MLP neurons of a small language model. Each row is named by its layer, matrix (down: output weights) and neuron, and shows model dimensions 309-404. Each number is 128 + 24 x the weight over its row's rms, rounded and kept within 0 to 255. Numbers have three digits each.
A block is one neuron, or neurons of one layer that tend to fire together. After each block is what it responds to, as a language model described it from the Wikipedia text at the highest values.

L2.down684:134111211105170119126108121096145125117101140142171101113116190112133148137154121122158150106130087123150155120152144094148137105090099117117135111103125113138144102092159156118114141145155119174108124133149118125078100103173167160156133140152131124142143171158083134116117116139124127154
L2.down921:113159186148164150132124117134145110105173126110094119127168124122136125093126111130139138084138135141154156115121098110117098107145152126105089115102153159127149096104143126088132175141126146114110188111155124096121138103106119102119164139145117131127099133143096141131103141140140165099
L2.down1054:135108125129114121146125090130116132110128134138125152089093132114093120118114140131144104142169124151114102105138118125156143129179069138080144137137147102114146109176174084158116117160158150131125176155109126108141101097127126153082140164142093097114120121156089138096133144120153095147
L2.down1096:074084151116101089124107135156091105097166152104155052111154131144187166128135127107128106160108141127170127132106086159132122104091125112154161124138125079131123124116113139153124129163105085113137101194115147149133119118152126165141133075122161157133112141163115150144092126095162099113
Clause-linking connectives and gerunds. Sentence-opening connectives like Despite and However, linking words (in addition to, because of), and -ing endings of verbs that take an object (ensuring, seeking).

L6.down296:094108096110119114128093127121085117112123136119090130101150108127110124095125142128133101108128141096155123110159086142121138132119124077124114131079133100108130146120149126108153164104149128143155149142105118103116140122119119118110124151162128095118116094109126121093110091122121133165
L6.down307:119137150145130139185084112152121112188127158159138117132152129110131128154141158148093125143098151125144146134144130141116132143151088148134110143119118099093123095124152149105126118095124115170168175112118121109136114070132139153080112103099106097167112078137131143125124120107139105151
L6.down373:077123142104104124104141116090134098118089137126133146150107143094124160131121109153167113130126158090124148123105074122127207147121113127161147096178145106141137163125100129130138117093177161100131113138121150069128144116161093133108114077077132073121109092152187113126118150141133132142
L6.down457:089139148131138098151184116109112119075116143157131123129106187151139164139150058121133150131131134135113135144145080128108140155135135149153090102110148088135117109105106171156143158172082106149104146136144176108101121130133153139156125122175144127105136174123117146104093143151110143115
L6.down482:129146148108142125139141175140075105156159080133118107148129096124146088138148125098147132168118143163116161150140131118140157171150098144102116099087125189133129106111132138105116133174177126126161106120106087118159140143083130129104182143128121099159101163134105107051141126131144137123
L6.down488:095135154098154126137138163182095111130129130145150135163155194160132099119134102118188143125116112073092142147129110139091138076172086130142153083141129122111115117127125139152134118162113152103136074143142159098101148124129137093172116125178107094139130114162166115117100166128153113118
L6.down578:149134149130123097132149072144152165132126141118129157130123124125144146097129127134122110084133159078075173091111167096160103180081116190148119101161121098125115116124157104134063162156159093134104130097119142111128107143122133151131136174110130139109140134140133149125118112137122128134
L6.down601:123142152095133097127182121057121128166136152121124123101133125119144084123124194123130138103106115139150116147166128114119116140140168109159157177153119155125128135111088106111131119154185190122127136126133115096123125125149111166122091133164123115112113106150147113154115109084143122142
L6.down648:145148123134106158110115105129122113140109111111147160120107129102098145147115123092129176125145092113082144147100155098088085132144085142154138137109095129062105138131116160145088155137146133127123172170147122109134123184082131114127128122102141137116137090117130098119145116135110168107
L6.down656:091151130091123082147117088111128167154094122137122156106070144151113103149161100113137102124146137130136157151141105107117143135104078133081148098105126132060099129120122140087110097143161113111124076138158152139119114073155133097129176122131143133134122119126090098092184069118116096133
L6.down891:121136134142124126134129129129156182144138128139117176136087126156122124125135122142093140136099146124114139153153151104108146137158117123088103101108179099125154137098137094088121103159105138083128158125118088135124133158151163141128130132134138104085092188166134132091158095091087148110
L6.down899:148127165072124114150150111138112112115131138128151132124146102146131084116158122102151140166139077133129124144124147139109177089139087160096103130123135120109067115090105092106130057128088110116090116174129134134165149093120093108144115145116121096132159126163162134113096152097157101124
L6.down926:154135142111140119156153123122145163115141101132131122142151152190152116137113113109090157132144104131155120091158132097125174114121133176123127128114142094165127144117117081155130121150113111127114131135140148140167183169133126098130088099133166181140095139098123078139138147104163130122
L6.down938:095097124111088142153154158110094119099134181099114129115154118115180105135152124137096133140117123097108155116153123138109157102122109119148131097134119107156063167159141155151134098176137162126108104112110142157140123150088174099108147096151163117158099139149158147104088114142153103158
L6.down998:113148188127095123096104138164156106133130127094136110137169121114103134089142131084111133131146160130093209108109119110131159129131145157149131090098128106154106108126123129098085185109134149166138109179172103092108129117133130084136077119146096111150144180119097144138146148141112116133
L6.down1038:139100151111063106120129124105160143068143180116113154116121176114110101097123169115090106141053109093117094070112137111142128124145161126123119128093124125084113087139146129120131134137149113151131135128175120107136123149129117133149162114105151110123154129117114137148139139124103133128
Clause-opening subordinators. Subordinating conjunctions or adverbs opening a fronted adverbial clause, often after "said that," or a sentence start, e.g. although, after, since, while.

L6.down52:138158124124161150114115104146158141134125105109143091157154154102152083131132168124137154119115131100143123114129156136132130160082139129143128136127117150114112148112161099129178124178114114129099159132088136128067164109160080139107112114146087128128123123101118125135050128121159137137
L6.down260:123079130144138056111094099151171109100105146144132128124120110130150135179133139129113119150103129112151156083158120132137171123113094116113142121111139129108112156136146102152141185120098104085097131101092086138145101082136111088125144161101141106099145122162105118134099086111151123098
L6.down308:078136118112157166134086118161110135164102142091128137121166128108155144159151147084176118131146106066184152117132160127131134112131155103152162169143120138148097147125143136126159111126106080088101083138129171121130139103110098090145120119101124108100135151120152103101122108120130130126
L6.down339:175159154086120104118145127142123157214124106095152092124207106126096140125120126121145099136150107110122145123134152115112132127158122116162111150158107090164136135136111133163113149136114153074144128081157130146137145113130136155153093137156187105098137157159138170123106123151096114110
L6.down466:117081146135094146131127138122161138118141109133104135129087135111152107132106137117143131122123132140112155097137144120116115132136137158157161125117088151146134150161107099135114157129129143148155122120145061106111123110182176122143143173088146181090080094100120133145148121133166093114
L6.down531:154127111134115104133141120138135126107090140120108118117107109128128139101119128118095086141115097087132120136123117108133111135119121072139150138133136110117106106135120104129127142114146158124138145104092179138128134134091128150141147107159141164122139119102132147091145163131144144097
L6.down608:078141139151163137138155132133107128107153112143126113169124075173128097107145132128114122159134132103127163105111102171153071140127137124136143177136115122129106154126093110151097101169084133121137126137156164123143101101103118127155123120109161169138102149104152175137133114147179172132
L6.down621:141095098123143112169115143087123118136116126194126154146102142178137138161100130131116092103150109138155118129139157117161094152126107138140135134139192110111113129135165166130155121162170082081105166121123116159104171182169148144075108081151123118128089155097102098115159143111135110128
L6.down654:130133160174119178130116128131149165122105145131149124147165088109170131107116114165130104140119121140129082156157111077105154110097169105151100132114169154130133102129115135120107123124129141152153147102116143134157151160113121165190166145149116145099108118186133115122138149152149136133
L6.down664:054138141148131129110129095122142146132128133108097139111126071099138129146140139132174105153108100137081134097145141126092125127125132107115123121119095101178177115150097109144095133149118139092094116104117152092099150121104151138121118112107130119135058134101139135128111118077103110102
L6.down694:156156133130144113109113101137102152139144128166111115152159180123098119114082145127136125112123137116157160168143127105148116183083140145136141144096142091081130133185120155120129074121112133142116169110133123118103116107133091130111133142128120153114090134144104129107085142120131175142
L6.down743:129157100107166118163103119140154131108117111088110111111135095134169127097113089114155141109125151123140116129153136159132125126095142121111109143178125129114143103114100110164141109134132145118159129158157133110150054115143152120156119103101127117107111130147103108114140158136148112112
L6.down754:115122119123143100133134141133128153113134106148135153117090089183121151079134147148136108186146076110076117104105118111123130124080127178126104147107112084104134089169110139109173085117130136137137124111144083122097109154141131121136132102095117124119157151105152134136147122104107162079
L6.down853:131094118160140159120125115132122088116169119124148123129134115155124132161174149149120120127127141144154091124140099184090107128096096127146137143161098136135135137131085155159121132122125120111117103127139136120124086116123113157112135125118173135094156118134137146116144114135130135099
L6.down936:082140105091096139102129102148137123132107168140126163140161153154143096157106124122122144109158130105127123125148110105129127165066171077143109133148112112146121111098096144129172122119142144149108128148189119128115152144141098107146147130116120099130127137128144111103117141150138085124
L6.down1094:117105126140140115149104140110146105137140123139117150115136108140136103127117107135123140122146115156121165130096125112128102158124101144175123137144106124139156114132081118130156122161105144103161148145134123070120141129139134121128140136125099148134125120141121135119126138087151107113
Units after numbers. Measurement units and counting words right after a number, like inches, pounds, miles, cm, kg, °C, points; also mid-word pieces of botanical and taxonomic terms (ovate, Caenogastropoda).

L2.down68:124154114104090127124129118113114133178091107122195141132133127101119099142122087153096093105150153136116112119135117106102150130107085120145141137145168123090141139181158142108104121171147149110135164162155093172127108138110143108120123132109101115143073099104076103156078129084125157116
L2.down87:134121149064123123125144148103175118096142085132120117121133134075101123132179125101145118139081140098092101123121112129159107131116151183120125133089107135145155157143119102115076093104105134155090135134116128158129134125105134127157135119141134136166117131134105090117108156099125175143
L2.down480:129117133138096175129157103135124102123110120144137122089125162115111133123160130182113126118133121091115135115106103111125123128149162145139128168116116162122143147165096183138100116150091136087124134138151098096122110119116110114122112131090137164158120115126069134052143162187111103105
L2.down831:131119141123112115105169131127148137162098118140091121118123100161119126146143095141143126149158116126135104116110134138124132104128119139108140169116131122161157149109108167113100117111145095092107151163091120130163108107131103089139122120133122130106122155146121136113111145114143146096
Section-heading equals signs. The first = of a wiki-style section heading after a blank line, as in ==Cast==, == Plot ==, ===Music===; occasionally sentence-start words like I or we.

L6.down18:143119121113166128124120136161152159128128158147151120178108121163159166139168138130144176095141107103146121145136154097148150130130139168081119113119117125139077114124113143147162100115127119157133128145114115132137127142166074156116103122123139122147127130126108136121127124143103146137
L6.down93:129108128162163184131142134099151161153104141133151101127095109144136117076130126126122114163154145063095121073120125162113165112132100055151187095115097161122132128134134161122127126111145147157093110118134150148134141132168142119137100136142112075115120149163088134132087156139137180127
L6.down219:124127175133162157107105121124110108157120085083126120129113143160104139103141115148119112096112109122110090114154086132114106109111128114126136133174117156147170120106104146139115173098107100130144097132131131126151117153178135130156080114119125096155119133100096111104139113165138108113
L6.down288:168111125146089129127119145134118135115108140100127143111154112133146116109184108140115141154131143159123150130122147143144089109146164177131091099097157139123111143149099143148162135153151165187097030182128114138124169124110129113105065112174104105153126145188109141129117108159116137113
L6.down299:186104143114116107072133105100156091119113145131134173099157156102099119152106129122141122089152125143146096113147113112102098123126134136119111133082099124108125109120152131089145160100116095144105117114087099114133115112143101108117132124145128126129140110162123118164140144108160158136
L6.down344:123143118153082174129182122130114125160135183151154141136145096165124123118096139156143108083165108157127123093124104143100114144137117102119115126167101124145116103161132173133097150171090138137131140100109095144099130131110123133155129129100170144099122151131159156169112100126153095105
L6.down375:143124093132143172120125153152154142107169097120133171140131152156147112142147085104163124129111110165097078119123109174138090146088103137143124131107108134134145146095126138133124111135110097094139066067110148174184153172125149102163128103084103159131123084140111107182156123143120114134
L6.down383:157115140128140127136116173106137116126108145150159124077128100093116132151103138165148127120134119119134155140103114133111143136157169154099087110151097157128119122100182146129144152107121109089136143123124160133143121098183108114164137124130125138117134094119110135150131116133107141103
L6.down504:152095095136060137112109108124140149168102099091153120128142131112122135133163108111104112131137108143162106145147102122143132141131151169127175083156132123094100115077075132110128113106158147131124122178103128117119090126117144138154126118145138150135138135123128141121145102122138133131
L6.down543:136141088133158155132176128086124167099124123140112135137121159084138141133158083113100084124116171129127126105171142147161133161091159117124124104112109122110146093074140127162126121130088151155180169146129173130131141097124141101118134151101150153165137176149141158125099137110118126119
L6.down782:122127098126069089075128114116100141101154149142097122084129097143144112155106071137134131121154130081126164106163136089160117086107112101109109152109125141126129135148100124117131115175097170094124120177122092127087085162147121119136132177137121133137147100135103156155111112137144111118
L6.down868:166118137147140144159135129151151100143165101095103127138137130173151106136146101147151140125103097108115095099124103140152076154139119143120156122179147142165104109112140113111140135143139130127128109106105123121172162085140098101117188149107116119160130115178147130147142143112137099164
L6.down1125:132157163116120110152137142116105119108122137145130150124121101066124152129169102149119114134117105176124148105113161103082113166099142117095119099101117123122129189157106134088167097117074113170125084159116147109151093150103181114197084096124136103124121114136142132140120093141105113133
L6.down1175:117136117129123118178084128105141115178144091099131117153126114137138146150140095120070127120140172139111155107128142072148105125120093117142114099097119160154148111113150132126185092125132099153146137119148114129098125129126145131099149152147127164143145118138126114129061125135121075161
L6.down1194:124128132122160132160119110154113117133102148130130116108132128120135099162114121162129145158112118123086160097096111112115118128106117112130117143112139075135138144137152164148128085102113110147132140167172139107131131089114140105153120135154096137151104148134117139130137130142160147134
L6.down1244:116107103111137154127127105161094134148118106139125146129118096153103116150129129159166141130136079104086160125159082105113114136132150171126145125100058117122136101120100188123147166098125109132172156148149139120097100109122150129143147116146120149151134133130150128143103213151122121127
Section-boundary tokens. Mostly the first = of a Wikipedia section heading after a blank line (=Career==, =Background==), plus sentence-final periods ending a paragraph or section.

L6.down246:163126099131119153159122186089104127146175116114154131133133130099131124145096101114106118119134180124112127138150121148099097152132114140106134117125143175074174089075096135093182138154120120111099154099129121140121131141087119096116172138091120106090156134133188087131112113116132138151
L6.down269:140134142103127080148112160093162167125108155141128097111164116132133146145107142084135127131113144126146142135120099106128119125172095111143135130142094097122112122139191152126115111155093170147116148122137104120170114109122127143164152145108169154168110133131145167107190122129120133175
L6.down356:119153150135128169121141115124138073151133144161149111140108125143105126148073110115123122136111142074150142074114133154116115084145148114124160134134156067127130101113101140109149148088103143102103101147164119142139131118108117109145139120084174116168083100133135162093093113143106129144
L6.down444:117159208142091124116139131099099121157091146151154122140092147133109142106109114095110146120125148125125123103109130141086136150126110134125143113168119135131149111122166148127162110104110123103125111144146136109156080094158103159143156118121121123118131124137146137099152094121100161129
L6.down627:129142163103158130095120118102100125137101150128114104119103082126110098094159113107151114150159116084142134180144098169116143144110146108140136128145105139103124172128111117094146178104115104146127097135130104136107073134140114098126117095138122170160079131162135129098116119109132099154
L6.down650:076129089124103084135144164099094121153144153146139135127155138123156121130152155117145102090141127127104187141124124112120143154105129170144134125138126119136129171123185105127155156111132118110147098135182103130144107115113118147118118117138145137095101141122115117121154101159115153141
L6.down733:099096124139120146134116116133109115122163173183108130121130141111141093133106153110110088151108101121122114130139093173125124067124119165125169144140140122149105133122096140093131150162128141086132082134107136115167097090096153061116156140105136100134114108135070117115136108111092117160
L6.down753:156150100141117162130128119154139159136133193143144111136127105118162146127103162102147094099084144110133129149110154115114119166119147108165130134123116126129127123175148095117131124136173144141124135106118109171163124155123114138084134139105134122091168104088142131117145114101145136116
L6.down790:115087123076119158117130151098130136096136123108135113162099153124084117140167111136158058112131163125135140126127088169099110125125119145126119164139099157130154167126141149141087150121106161122129134147121106142134081131179145143142123108116085145107116177154123115130109098140172142157
L6.down904:097169127124114090138100147116093110124144108156128113178149120092122094131099130130097087101132128147124093112160126125124157091103103129142132124162071135165116094075145120117110112169135105173127133171143128157138080134146121116098133122140106153124132145170137116114078097111149142159
L6.down922:115172116173075148144125140157143132143113120146112120138138091137080119105127106134064159141104166137113144093134108141155105132116165128140129153146144105065111124132165103181120101144140088156143148108141123193136113155110163087110156112121137123162134139125157133123154110115138147109
L6.down992:109154095129134101119144130141093130140114193165165153153087128118133087142148100146113082139143131136131162135158122080098131130103123098153122147131086118111155116112176122169142149132110140143141172106152100179106137107124103112117161137119143129157144179143106115141084131114111140118
L6.down1012:116097110153122086120125087115125102114116123118141128127106092167111110132172096190167100126130155096129062112157129127156132128167102166116106070107120129159134131127117134113162141137152124172122117086130113113113094145149165138162081116093159118117103139119148161153098107117091128115
L6.down1132:133137092092123122133137124139125114124092157144159146165136113166122115133111139151141101129129150162129151115133102133151137145110124140135120124152096115102128123178127126163131174142101143130113146126197127168123084124107160122118089094098178092140111117143133083099126059124144142138
L6.down1207:116174103134133152103164110086129138115111126158117132126144104144109089108147147124159171122134115097135159141151123138164117128149159133107105107132115097094117107147122109112148134119123112134126064086160125072121169139134097143149146094119125123127129151125088169157139114143138136157
L6.down1236:115150190165099111096123099132107142115127123157152123114107095115156142131157151131113107104137133148148141125146117131162127118173090120152144133127147146116102165142140133115152126136078104127115152091126126176133121093121146132092127132153156101150133087132141137110144134124130103104
Section-heading start marker. The first = sign of a wiki section heading right after a blank line ending a paragraph or table, plus some sentence-final periods and paragraph breaks.

L2.down77:102118118175158130125137117145148144116115151118105094139157137104148158160149091097137142124142127109161104095109158111131117157118169131110141151109112097170147126124118141156121101159123155119088137121118102160118120153100139162128082088097106109154116150139164149165147125107111131113
L2.down182:116125141144122099143147140134141132137115146113163115176129123142141123109127115126128130141140159133113116092116145130147162133097117132169122151125065083089098119145138113150092139146110196103153149117094175079121103117131127107103121088138100113145147156143152115088093138118143129120
L2.down522:165108124112135109159130131128129147115128149137118096095169127176090112129133113101148100125120145113132140102137100150122137134097127137129117167088125123144125169151139138168094137105123170088124101116135129126105105128122135135184118092133133146145088144131132125167134138094169101145
L2.down1240:154165157132135153116156144137176114092150159146114125126160178095129114096180113142114175119109130133115161136093161157111146158119148131094118132117148153151147166112151157153098082120147104145171092123098150131140135110126111104130159096158058155135177154129108166129119147113149126122
Word-final suffix pieces. Final word pieces that complete multi-token technical or Latin words, as in species lists, anatomy and botany descriptions (Cretace-ous, intraoc-ular, Conoid-ea), plus unit abbreviations like mi.

L7.down962:100131122150134080112128105144130155173084167134096109154149124118080120112145149155135142130125111110105115170062161155160153176131106131126110155116101140144146111154126114113129154135122109101134064107141139140073153136120145142130172124143144117135153145094138088094109167149114143159
Pre-measurement tokens, word pieces. Tokens just before or inside numbers and measurements (elevation of, thirteen to th-irty, on 15-inch), plus mid-word pieces like biza-r-re, cle-r-ks.

L7.down1191:159140151121107130114126150101105117161142120148136099118124128166084164153154112132154141147131160114103129092155133147140087146100134122115147124169109132102101140129141182132161130104147124149095108110140095186119062135131129130118119138118116132135148129144118141147144097068102111131
Section-heading start marker. The first = of a wiki section heading after a blank line (e.g. ==Background==, ==Cast==), plus weaker hits on sentence-ending periods, paragraph breaks and table-row pipes.

L2.down458:134105126101167146116114095141111094142132104114108142144132128162135105141130140105136158136119180136123133112087086105106130110123116152111116146122091141155122139118122121138130133108126177128138104128148088187166139139134148097169092156146182139105122141167102077125137159107106163112
L2.down714:113159175138124124084101102156127135129150136109100139141129156141138123150150140095164099121143125131163147133113146112135103106114107138116143128105097115092133161131122128156125101148060149111126148189162124138095102134139134106107172138145138132165148154145123103140066146099140129172
L2.down786:118149152113104109137127152151104170173152105155165138123149158170148129116166156118098129155151140145135097146154098117137157091136109077124131097162148151146127130117120149104151154108129098125152115138117160124098151086108125134124157142091130128140135166114111111144114187109129124170
L2.down1068:120125096141120155098126076166142146111163132123157173173096132138129068148098119113086116136082137157109138121146123127086116075117145113096126160126180120157111112137115157143125140113059143172179139137094120171169176173162111189160108154145121152137137130125162098144111123124076101137
Wikipedia section-heading equals sign. The first = of a Wiki section heading right after a blank line, as in ==Education==, ===2020===, == Third round ==.

L7.down285:143168135095126151082127148125111153077182108137125081128128117162105068089077136123128089154122162120109109093126113136121088104134129138131102111110110100099097131110071117092153127088085118131097109106154130132119123122144148135143083139081146159127148152124076138128041072154172140148
Section boundary markers. The first = of a wiki section heading after a blank line, plus sentence-final periods and paragraph breaks ending a passage before new content.